Part of a small language model's weights: 12 heads of 64 (6 for keys and values).
MLP neurons of a small language model. Each row is named by its layer, matrix (gate and up: input weights) and neuron, and shows model dimensions 416-511. Each number is 50 + 15 x the weight over its row's rms, rounded and kept within 0 to 99. A neuron's up and down rows have the sign that makes its largest values positive.
A block is one neuron, or neurons of one layer that tend to fire together. After each block is what it responds to, as a language model described it from the Wikipedia text at the highest values.

L4.gate64:57 17 72 70 24 64 66 82 37 55 61 46 63 46 52 53 66 43 28 47 33 40 46 68 45 51 65 45 37 46 53 71 52 43 96 59 72 43 46 51 53 36 66 44 65 51 57 54 34 41 73 39 40 73 65 33 69 64 62 46 29 54 51 46 70 62 72 23 60 47 61 57 46 24 60 73 64 34 38 30 47 41 41 50 56 55 57 42 38 57 39 38 54 42 31 22
L4.up64:41 48 53 45 75 46 33 39 43 51 59 47 52 62 57 53 35 49 66 58 52 30 55 53 55 56 35 28 59 65 68 46 59 65 46 29 54 49 57 47 58 33 18 70 49 71 62 38 45 64 53 62 39 65 41 58 43 46 52 35 78 38 54 60 62 45 67 27 69 54 10 58 46 69 39 64 52 70 43 27 49 46 62 38 66 66 57 52 50 51 36 36 74 34 44 36
L4.gate131:42 31 78 61 40 44 16 64 51 58 53 37 67 41 57 30 50 71 69 37 40 48 41 44 46 64 39 52 59 45 52 18 44 76 48 46 61 30 65 41 44 45 40 38 36 74 50 63 74 57 48 37 47 35 74 37 41 57 85 60 41 37 67 67 49 70 76 66 76 15 65 31 69 63 50 87 17 52 38 53 27 62 60 59 49 22 60 45 69 47 35 76 54 51 59 64
L4.up131:65 49 39 62 40 31 50 34 52 50 61 32 85 74 47 33 40 68 77 50 47 34 26 55 39 46 62 60 66 46 40 46 37 85 61 53 48 43 45 49 34 82 43 48 60 45 60 62 22 44 75 54 46 65 58 58 60 54 12 43 63 61 33 30 49 46 32 62 37 10 54 50 63 31 64 60 66 31 31 49 58 80 61 40 50 76 50 46 74 50 41 65 33 47 57 59
L4.gate781:66 65 03 51 60 42 51 39 54 46 60 36 38 43 44 60 44 21 50 38 34 45 27 51 31 49 76 57 50 56 57 40 85 53 16 51 61 44 36 51 20 45 32 53 58 65 57 34 31 57 50 47 39 46 42 37 88 63 34 67 52 34 37 45 56 66 48 50 18 38 10 71 48 70 69 29 46 86 57 61 47 38 41 37 46 47 36 52 69 73 51 38 48 51 53 68
L4.up781:76 46 53 60 26 57 63 42 39 60 45 47 55 57 49 51 65 55 34 39 60 66 48 54 47 52 53 48 49 52 61 69 33 38 46 42 44 56 34 39 52 32 77 54 86 65 17 56 29 53 45 41 75 38 44 37 56 22 48 65 61 39 60 23 67 12 43 35 78 14 64 40 60 57 84 46 67 69 62 70 55 35 38 60 51 75 44 43 40 41 58 49 47 66 35 31
L4.gate1333:36 59 37 59 81 35 71 54 43 58 72 50 37 53 59 57 64 29 41 56 64 40 59 36 31 53 50 66 66 55 52 55 48 54 54 64 46 53 40 31 45 31 35 28 71 27 68 58 36 73 36 57 53 67 57 49 35 46 50 42 77 57 29 36 82 28 44 77 37 39 35 29 31 64 57 71 48 30 64 51 43 67 29 58 35 62 54 63 58 49 50 85 45 33 42 53
L4.up1333:51 41 66 39 53 35 49 79 88 38 73 44 44 45 69 55 50 45 46 38 66 37 47 58 72 64 41 65 74 53 71 58 61 27 50 75 58 45 39 49 42 76 42 47 50 50 42 55 33 65 35 39 74 45 48 46 42 59 53 48 79 44 51 34 61 34 43 62 37 26 51 39 61 45 35 29 45 39 33 75 50 55 47 39 44 17 58 45 16 54 59 45 39 40 40 39
L4.gate2423:42 51 67 44 44 50 18 56 65 73 52 38 35 35 41 51 83 28 29 34 44 56 56 54 68 39 67 38 45 53 46 33 41 49 35 21 42 32 54 78 46 79 48 24 32 44 55 54 48 58 61 66 29 51 55 75 39 26 39 76 65 37 31 43 61 46 49 49 50 18 87 60 53 41 57 83 58 51 59 40 56 60 35 47 48 32 68 45 54 32 51 63 69 50 59 72
L4.up2423:74 39 60 58 25 42 54 75 48 47 64 54 61 40 60 35 38 24 34 56 36 44 60 58 77 53 84 69 38 51 84 37 24 35 31 41 37 41 55 50 70 80 36 47 62 60 39 70 44 61 59 61 38 47 66 25 56 30 23 52 61 40 47 57 56 49 55 52 48 14 62 44 65 59 38 34 33 70 24 41 87 56 56 24 46 39 40 65 34 48 52 59 63 60 55 48
L4.gate2442:66 35 37 40 55 18 77 48 32 53 25 65 45 43 40 65 26 39 42 63 41 40 43 46 69 26 59 55 68 67 58 76 52 51 65 59 52 28 51 23 76 53 56 51 58 43 66 18 28 62 72 37 47 92 46 60 43 39 48 50 34 35 84 46 58 51 49 45 16 27 45 54 43 79 76 39 54 41 57 65 21 51 37 55 75 58 48 36 24 76 49 65 32 30 77 17
L4.up2442:74 38 39 54 38 30 60 42 39 19 32 54 45 44 38 39 55 47 44 38 77 58 48 66 80 61 39 53 71 44 74 55 51 55 60 42 46 46 33 60 37 38 70 48 57 66 50 48 64 53 58 47 31 35 51 63 46 53 38 61 36 28 54 67 79 50 41 51 53 15 49 38 37 51 65 54 51 65 80 29 45 40 62 64 52 61 50 55 30 68 29 70 33 10 68 17
L4.gate2494:72 46 44 36 45 50 39 60 41 45 70 41 38 58 41 34 51 25 51 52 58 34 22 48 40 38 58 50 71 66 31 54 31 34 63 61 55 42 58 46 27 47 73 35 60 27 69 66 44 63 30 48 43 50 58 48 31 17 49 51 66 73 42 41 51 56 54 65 59 25 48 61 18 76 70 58 68 61 60 56 64 54 75 50 53 44 45 70 22 22 69 54 41 44 40 37
L4.up2494:69 59 57 67 51 82 79 47 42 62 39 72 52 60 46 44 56 62 69 48 33 59 68 57 43 54 55 44 23 61 56 48 49 27 59 24 51 40 48 35 37 65 49 20 61 56 58 60 17 48 57 67 41 56 46 43 42 38 54 78 44 33 41 59 60 68 48 74 40 47 41 53 51 51 34 47 28 90 46 43 49 50 71 54 46 52 72 58 70 56 43 60 58 23 29 92
L4.gate2527:56 34 59 62 40 52 61 89 26 42 79 24 37 39 53 16 64 39 55 22 75 52 92 29 59 71 49 56 46 48 23 51 47 77 65 82 62 51 16 51 69 34 65 43 48 43 75 61 17 44 81 48 40 42 33 36 50 46 68 59 44 44 60 59 65 46 52 68 79 56 39 49 31 51 38 66 23 36 65 38 34 44 42 81 46 79 59 76 34 44 34 70 59 61 49 63
L4.up2527:71 52 23 34 50 43 66 63 27 76 41 50 33 54 35 47 55 71 27 53 46 63 45 37 40 60 23 60 44 40 66 42 47 65 41 45 71 51 25 56 42 48 29 55 57 48 77 53 56 46 43 43 63 75 61 50 40 63 02 61 43 72 38 56 31 52 82 61 43 79 81 85 39 34 37 73 42 38 66 80 29 50 40 66 53 66 24 32 34 57 45 58 55 42 58 45
Responds to: Before a cause of harm

L3.gate233:49 33 37 57 33 64 47 44 28 52 45 59 46 73 27 50 53 62 61 81 46 44 78 66 39 61 41 52 56 39 45 62 81 61 41 74 52 34 52 31 44 46 22 56 60 43 50 70 56 44 68 53 65 65 51 24 58 58 49 57 62 47 67 54 65 49 64 48 19 17 21 74 28 71 43 26 38 42 52 24 58 54 60 58 18 42 50 57 40 53 43 43 49 69 89 54
L3.up233:31 11 44 53 32 63 73 57 29 67 37 53 51 67 30 15 24 70 46 72 51 49 73 63 47 70 37 78 63 76 29 58 31 51 60 70 43 37 52 58 50 60 29 58 38 49 47 49 38 43 82 41 27 38 41 45 66 61 34 27 50 49 76 72 27 70 61 27 38 35 40 40 42 37 59 56 70 53 38 56 22 46 69 44 47 24 42 53 61 25 60 38 53 51 72 66
L3.gate781:58 47 45 53 38 49 70 38 31 31 55 19 61 51 67 62 42 56 70 71 56 48 73 39 24 76 65 24 85 48 52 53 34 34 46 69 47 37 48 66 68 69 10 32 38 55 46 50 45 52 36 39 53 56 38 31 29 30 40 56 62 46 67 57 47 48 40 33 18 33 72 68 30 26 57 47 51 69 63 28 62 30 37 51 44 57 76 49 27 59 30 50 68 61 68 66
L3.up781:45 36 30 74 50 38 40 76 64 54 45 46 64 03 70 24 67 57 52 68 59 54 65 44 68 44 52 61 47 24 44 44 50 31 70 35 34 45 41 35 38 50 27 67 52 35 65 57 58 59 57 45 47 41 60 56 28 62 37 41 59 57 49 52 50 52 30 67 76 23 67 65 25 13 39 43 56 56 71 63 45 41 22 47 60 55 25 80 27 59 64 47 43 51 65 50
L3.gate1853:63 62 50 55 32 53 56 59 54 37 70 36 62 71 54 68 43 59 21 49 43 73 56 44 65 63 56 64 66 65 58 61 35 44 62 74 42 35 53 24 50 10 33 59 71 52 46 50 66 59 43 55 47 56 42 26 28 51 59 60 30 48 54 61 61 48 62 43 38 15 39 65 61 34 47 50 77 56 51 81 20 63 53 62 34 48 48 44 16 52 38 42 58 47 83 45
L3.up1853:87 91 61 91 32 55 36 32 64 37 40 71 58 33 58 59 64 39 59 85 40 56 50 51 40 46 60 58 64 45 70 57 45 78 45 46 69 63 37 53 26 40 64 53 60 50 82 71 36 71 49 58 39 39 52 60 36 56 53 27 71 46 61 55 42 66 42 56 52 39 38 54 71 73 58 59 24 89 60 55 29 68 64 27 52 47 86 37 64 56 48 31 50 70 48 74
L3.gate2024:39 43 43 57 29 47 76 47 56 67 49 46 58 57 29 47 50 43 42 45 58 50 60 54 39 61 46 45 65 31 53 39 49 38 37 58 44 30 37 71 38 83 45 28 50 45 27 19 49 65 46 68 34 01 46 47 39 55 34 45 59 43 63 37 52 71 91 72 46 58 61 54 46 78 69 24 60 48 84 34 21 42 58 46 53 47 51 44 58 59 42 66 45 43 64 82
L3.up2024:46 43 48 90 33 53 59 42 68 80 30 53 50 84 60 41 52 55 42 59 21 58 34 57 69 73 45 34 51 70 40 27 43 54 38 44 71 17 55 49 53 34 34 33 66 36 35 61 72 62 62 33 45 45 37 55 59 44 35 69 63 33 73 41 42 41 61 46 41 68 32 58 57 69 38 60 47 62 58 57 64 58 62 55 63 54 30 42 24 70 51 63 38 65 67 51
Responds to: Dates before the year

L2.gate2037:64 35 57 72 48 54 51 52 56 32 55 15 15 51 49 39 37 41 47 75 61 04 70 52 88 53 63 20 58 57 56 48 49 48 23 66 45 34 43 48 82 36 62 68 87 47 47 53 40 79 44 67 54 57 52 66 47 31 51 86 48 47 51 60 67 62 66 49 06 33 30 50 50 48 18 52 43 48 73 68 63 36 48 49 47 64 39 69 22 70 27 58 31 22 60 71
L2.up2037:36 56 45 51 26 54 76 16 62 76 55 52 63 68 52 21 23 41 59 38 50 31 25 53 68 79 54 48 51 68 52 35 44 46 36 55 56 53 55 62 42 43 22 54 35 45 55 78 36 67 47 57 56 51 19 57 25 37 75 48 62 31 37 46 28 52 57 49 63 48 25 47 51 50 40 56 28 48 63 55 62 46 38 69 47 43 86 57 51 69 26 36 80 75 36 42
L2.gate2362:48 67 64 63 54 40 79 56 52 65 24 46 52 63 53 58 37 61 59 54 55 63 61 91 50 69 14 47 52 54 55 61 54 32 57 58 59 34 53 81 38 37 65 44 69 31 62 48 29 63 41 75 30 42 52 43 54 50 57 40 54 19 27 43 48 58 49 26 47 71 64 55 59 50 56 58 49 35 47 68 22 37 57 32 19 52 60 48 69 39 18 59 53 38 55 54
L2.up2362:36 38 43 57 37 30 55 35 39 27 57 53 66 30 61 49 46 77 67 40 55 25 56 60 35 74 40 27 59 66 49 66 42 45 79 56 56 43 64 57 48 37 59 52 67 50 73 68 52 47 41 66 50 47 60 80 33 44 41 44 43 32 55 43 52 52 52 51 66 53 39 46 62 59 58 35 28 61 44 22 37 47 47 74 40 32 61 54 44 22 46 60 63 48 59 70
Responds to: Preposition "of" in phrases

L4.gate1:57 44 43 51 44 53 33 56 57 54 59 65 45 40 39 44 39 38 28 55 56 50 44 55 54 40 57 51 77 57 50 33 29 54 59 53 57 47 48 41 60 51 48 70 44 52 42 32 58 60 29 57 40 36 58 50 42 63 56 61 60 52 27 70 24 60 59 48 41 50 42 42 11 80 61 43 48 29 51 69 55 43 65 50 41 38 19 82 47 31 58 61 35 26 59 83
L4.up1:43 51 41 49 47 50 22 60 63 59 57 56 43 52 35 37 46 81 57 60 42 45 56 64 60 61 57 45 40 68 71 14 39 68 47 67 59 61 77 66 47 54 53 12 43 60 34 50 51 23 55 47 60 26 51 60 61 59 41 31 60 40 35 58 16 69 71 51 54 29 52 32 29 48 55 51 43 53 58 66 44 45 52 64 52 15 46 63 58 37 47 51 67 39 51 61
L4.gate263:72 64 57 31 29 43 77 40 55 41 54 50 52 57 34 48 85 40 35 46 28 75 30 49 42 47 59 58 73 40 43 45 25 39 52 48 73 55 31 51 43 65 26 68 39 47 58 52 40 67 54 38 55 48 42 28 50 36 39 54 53 65 44 62 41 29 54 58 47 41 59 64 46 24 49 46 41 53 25 60 55 62 59 62 29 30 23 44 52 31 53 26 51 26 69 35
L4.up263:41 71 51 53 63 20 61 50 43 39 71 59 39 53 69 55 88 71 46 67 40 34 45 76 27 52 56 81 52 61 71 09 43 55 36 48 62 53 43 55 48 29 39 46 61 77 36 78 05 48 58 65 40 50 62 37 60 57 53 45 50 77 58 49 14 38 45 50 67 52 78 64 28 37 47 41 62 46 16 54 48 37 65 44 55 76 37 55 69 49 63 65 48 46 46 37
L4.gate1111:85 57 65 64 34 41 53 46 53 55 56 20 65 34 50 65 84 77 33 40 63 62 43 45 52 66 25 40 40 32 77 55 52 52 56 52 15 49 59 42 68 74 41 43 14 54 39 65 69 38 65 58 61 66 36 44 71 47 39 81 64 55 35 41 30 62 58 54 38 43 46 37 50 67 61 70 68 28 73 62 71 43 39 36 48 67 42 66 21 23 49 38 74 27 39 49
L4.up1111:50 79 67 53 63 32 65 24 42 53 49 49 45 38 44 68 24 49 52 50 75 44 72 42 81 64 29 82 64 62 62 27 70 57 35 36 44 73 48 56 57 27 65 87 69 37 71 65 53 44 56 51 39 24 40 47 70 34 39 41 75 36 40 38 62 47 66 37 56 53 56 63 28 69 52 37 74 52 24 37 51 57 36 15 48 48 51 50 33 60 46 46 67 40 48 50
L4.gate1143:19 42 37 55 33 72 20 40 48 60 76 67 70 55 71 64 26 64 30 14 55 59 37 53 41 64 56 62 58 75 58 20 62 67 64 48 50 64 45 38 40 50 68 49 83 61 52 62 68 77 46 37 37 63 45 51 41 48 34 52 56 38 53 42 34 78 50 52 43 56 55 63 49 64 28 79 58 38 66 60 47 59 81 52 55 58 46 48 65 69 55 45 61 73 85 76
L4.up1143:26 60 66 64 37 43 33 47 37 48 59 67 40 47 62 27 56 63 55 46 69 74 37 70 59 45 60 55 59 59 53 45 62 52 49 45 55 53 65 47 46 57 34 63 46 48 49 74 49 24 56 50 40 47 33 65 57 45 58 42 32 48 33 42 64 59 57 47 64 54 59 39 23 43 49 49 46 53 58 51 61 50 38 34 40 71 48 54 90 39 42 54 53 78 60 41
L4.gate1766:54 63 45 64 42 65 52 60 46 58 49 54 37 16 55 34 32 43 39 65 41 69 54 68 55 24 41 54 59 47 42 39 69 47 40 58 52 55 40 66 66 34 56 45 26 18 45 35 37 65 80 52 61 39 41 47 62 51 55 34 23 57 33 46 39 69 53 53 18 44 49 49 70 66 66 52 36 52 50 29 58 31 63 16 52 44 19 43 47 67 58 51 31 57 64 58
L4.up1766:54 71 35 68 13 72 61 19 48 58 64 53 66 57 31 33 46 33 37 50 29 36 77 39 53 55 40 53 48 67 33 66 52 51 35 75 62 41 67 32 41 45 41 42 33 54 24 57 80 43 51 59 49 34 48 15 20 35 29 34 37 52 43 25 42 60 15 57 45 40 42 42 53 52 34 37 50 40 20 52 69 44 56 69 41 63 45 17 47 66 28 54 43 77 74 44
L4.gate2008:64 58 68 42 46 74 80 43 43 40 37 49 42 62 57 42 77 44 54 29 52 73 49 54 65 21 32 23 57 45 33 42 31 62 57 60 50 54 54 31 49 66 18 64 45 31 78 67 65 25 64 66 67 56 58 31 32 37 72 52 52 44 44 63 29 63 78 41 57 37 76 51 38 62 55 48 54 44 12 40 57 34 66 64 35 56 36 60 65 48 50 36 45 62 34 62
L4.up2008:47 64 43 66 48 60 31 66 39 59 47 54 42 68 68 71 78 31 48 62 60 68 43 43 64 40 32 60 56 37 47 34 55 45 68 33 55 69 47 67 53 71 62 56 41 57 78 54 58 71 78 53 42 40 63 47 51 65 50 65 71 32 38 30 59 63 49 68 33 56 75 48 68 09 31 49 47 30 29 44 50 45 59 87 52 59 46 77 51 60 54 58 63 41 53 28
L4.gate2253:47 57 54 48 45 56 59 45 43 29 29 79 48 66 42 43 45 70 62 63 29 35 51 62 13 45 38 28 56 70 38 56 49 64 57 59 54 87 86 59 45 55 70 50 57 64 79 56 50 32 30 51 44 46 87 45 59 49 20 33 17 33 65 56 18 46 86 65 40 51 47 63 39 42 71 70 85 41 60 49 64 47 10 38 59 48 29 41 54 28 49 59 36 68 87 52
L4.up2253:36 59 56 43 53 59 45 42 59 65 35 59 38 45 50 52 36 41 74 33 44 53 43 47 45 36 75 62 57 87 57 46 24 60 57 67 66 74 56 49 59 61 31 49 47 44 32 42 66 89 51 21 55 63 37 29 44 70 62 54 53 61 66 52 63 48 76 62 74 33 51 61 44 37 45 31 39 51 53 36 46 26 48 53 51 43 14 09 59 45 48 50 68 66 48 52
L4.gate2420:68 57 50 81 38 51 61 40 48 67 45 54 33 84 58 56 48 39 31 61 77 55 74 36 35 44 82 19 49 64 51 44 67 61 35 47 49 39 48 53 79 22 47 22 76 67 47 52 47 54 66 47 57 40 53 54 63 57 52 42 63 75 35 44 68 49 46 59 42 39 43 88 50 36 52 29 48 51 73 34 45 39 67 47 50 40 56 47 39 59 48 52 30 57 29 42
L4.up2420:56 45 66 53 15 45 42 61 45 72 72 47 67 69 49 40 40 50 56 28 45 48 59 36 55 32 52 42 58 71 48 59 41 35 41 56 33 46 49 52 54 28 61 52 60 70 44 42 66 62 47 52 43 46 54 62 56 42 52 83 48 56 43 70 70 69 57 41 73 78 48 70 40 39 59 60 39 64 55 33 64 47 50 48 43 62 26 29 48 34 49 48 77 26 66 61
Responds to: Age after at

L2.gate1341:37 54 40 55 60 44 59 36 36 33 35 48 60 47 40 77 57 39 49 51 74 62 36 45 58 47 47 43 72 60 56 38 48 64 52 49 55 54 35 38 76 39 56 33 61 59 26 61 63 48 59 49 44 40 63 59 46 36 63 62 70 34 47 34 67 65 64 36 54 63 62 74 66 68 71 37 32 62 63 56 53 37 59 67 36 60 51 55 10 44 49 57 49 80 42 58
L2.up1341:52 58 66 57 65 65 57 33 45 70 47 37 56 43 47 60 62 68 39 64 49 28 40 55 46 44 36 56 56 57 53 38 46 50 52 71 58 62 45 72 43 29 50 51 49 36 53 56 64 42 70 38 25 37 37 53 70 28 59 72 68 30 38 41 58 68 51 49 41 61 51 53 62 65 56 44 41 49 35 40 60 73 42 77 51 43 44 45 24 45 30 42 57 48 71 60
L2.gate1897:37 46 41 53 56 68 20 47 31 30 44 29 52 62 63 45 54 35 68 49 63 44 56 42 70 63 44 57 42 56 47 36 33 44 36 32 70 81 41 39 56 55 46 45 28 60 46 25 68 50 39 82 18 48 59 36 13 52 56 35 41 45 39 57 57 50 64 52 42 65 42 22 57 60 61 61 23 45 37 43 51 38 46 54 72 68 44 69 49 53 46 49 31 65 63 43
L2.up1897:58 50 32 62 61 50 48 14 45 52 49 68 86 30 50 37 39 18 40 40 64 56 32 66 54 33 67 61 43 41 48 73 21 60 21 46 67 58 62 69 67 44 56 40 46 55 42 55 48 61 71 55 40 32 90 34 29 39 57 30 45 55 56 57 47 62 48 51 60 54 56 54 72 95 52 48 63 40 75 53 54 37 56 61 65 50 37 70 45 52 56 54 43 63 62 46
Responds to: Month names in dates

L3.gate525:73 71 38 50 44 30 43 67 37 10 55 43 64 50 48 56 41 51 70 73 54 62 38 67 62 38 32 29 49 46 57 52 15 59 51 72 41 48 46 29 88 40 77 53 56 36 53 25 51 50 56 61 51 63 44 40 68 74 62 34 60 59 48 31 11 47 66 29 43 34 48 57 40 71 57 28 54 35 60 34 46 65 27 43 56 35 65 24 45 22 56 83 44 53 57 47
L3.up525:48 35 56 49 24 33 58 62 50 38 62 26 58 55 65 62 29 46 36 80 77 48 61 31 47 34 65 64 43 47 68 63 57 68 56 57 69 47 55 28 39 54 36 49 30 54 13 57 54 57 45 51 49 40 14 52 48 49 48 53 49 68 90 23 44 58 56 57 09 38 46 55 53 15 47 06 63 55 47 57 36 80 46 37 46 49 55 67 45 52 48 35 39 32 59 42
L3.gate1399:62 23 48 41 52 52 56 49 67 54 67 42 33 68 43 67 35 54 42 55 70 64 41 71 37 70 53 64 42 46 36 65 40 64 76 35 49 46 54 56 87 68 36 34 60 22 34 39 37 33 46 48 26 38 53 58 29 66 41 45 50 65 33 25 71 29 45 25 55 54 44 71 48 26 54 57 49 84 56 55 53 46 76 43 68 50 67 69 57 52 86 44 26 49 61 58
L3.up1399:34 54 42 38 32 64 70 29 47 59 42 45 42 64 60 44 64 81 54 58 38 67 60 49 30 47 35 71 37 53 48 40 15 53 76 68 48 52 59 77 70 56 37 45 35 60 58 49 56 50 73 57 75 45 45 74 58 44 51 58 25 58 45 49 46 45 57 49 68 61 44 52 55 40 58 64 36 51 42 47 64 68 49 48 30 36 38 55 43 58 50 58 95 62 35 40
L3.gate1534:54 56 49 46 48 53 54 85 47 53 63 51 70 62 64 59 44 45 40 62 60 69 26 43 78 61 31 71 31 49 58 55 34 64 51 64 22 37 33 28 49 27 74 58 41 35 52 60 58 56 47 42 51 59 34 61 29 58 65 57 30 35 30 31 33 64 28 60 63 53 45 52 62 45 39 43 53 36 61 30 40 58 40 45 37 68 41 41 71 59 59 26 63 34 55 50
L3.up1534:45 75 47 68 45 41 27 42 64 48 49 51 57 58 69 62 54 30 34 50 61 73 56 44 53 31 58 62 66 63 46 43 56 50 31 44 38 71 53 35 59 40 35 72 72 64 25 32 47 58 77 62 44 22 63 48 51 42 61 37 63 58 50 44 58 71 50 71 42 49 62 51 23 55 41 40 46 56 69 66 32 55 46 23 68 70 40 40 44 41 51 54 44 45 62 56
L3.gate2177:51 54 42 64 54 76 59 59 40 43 55 52 28 93 38 56 39 21 57 69 46 80 37 41 68 49 27 33 65 35 42 51 46 62 66 24 75 40 45 33 37 76 48 47 56 57 54 54 42 54 46 37 47 57 46 58 50 29 38 48 18 51 27 50 60 68 14 47 37 37 54 68 43 53 57 51 38 80 66 43 06 50 39 53 57 50 57 49 46 44 63 54 54 60 59 57
L3.up2177:65 57 44 60 34 59 81 64 67 61 84 53 57 47 29 28 32 52 42 55 67 37 58 37 36 60 25 45 82 51 56 32 32 74 56 31 79 51 49 62 35 39 54 52 55 29 50 47 33 31 56 27 48 45 59 29 59 40 57 48 27 26 50 75 43 54 54 29 41 31 45 71 45 32 33 32 45 56 57 30 65 66 42 55 64 46 43 42 61 53 58 51 41 48 61 65
Responds to: Mid-word subword fragments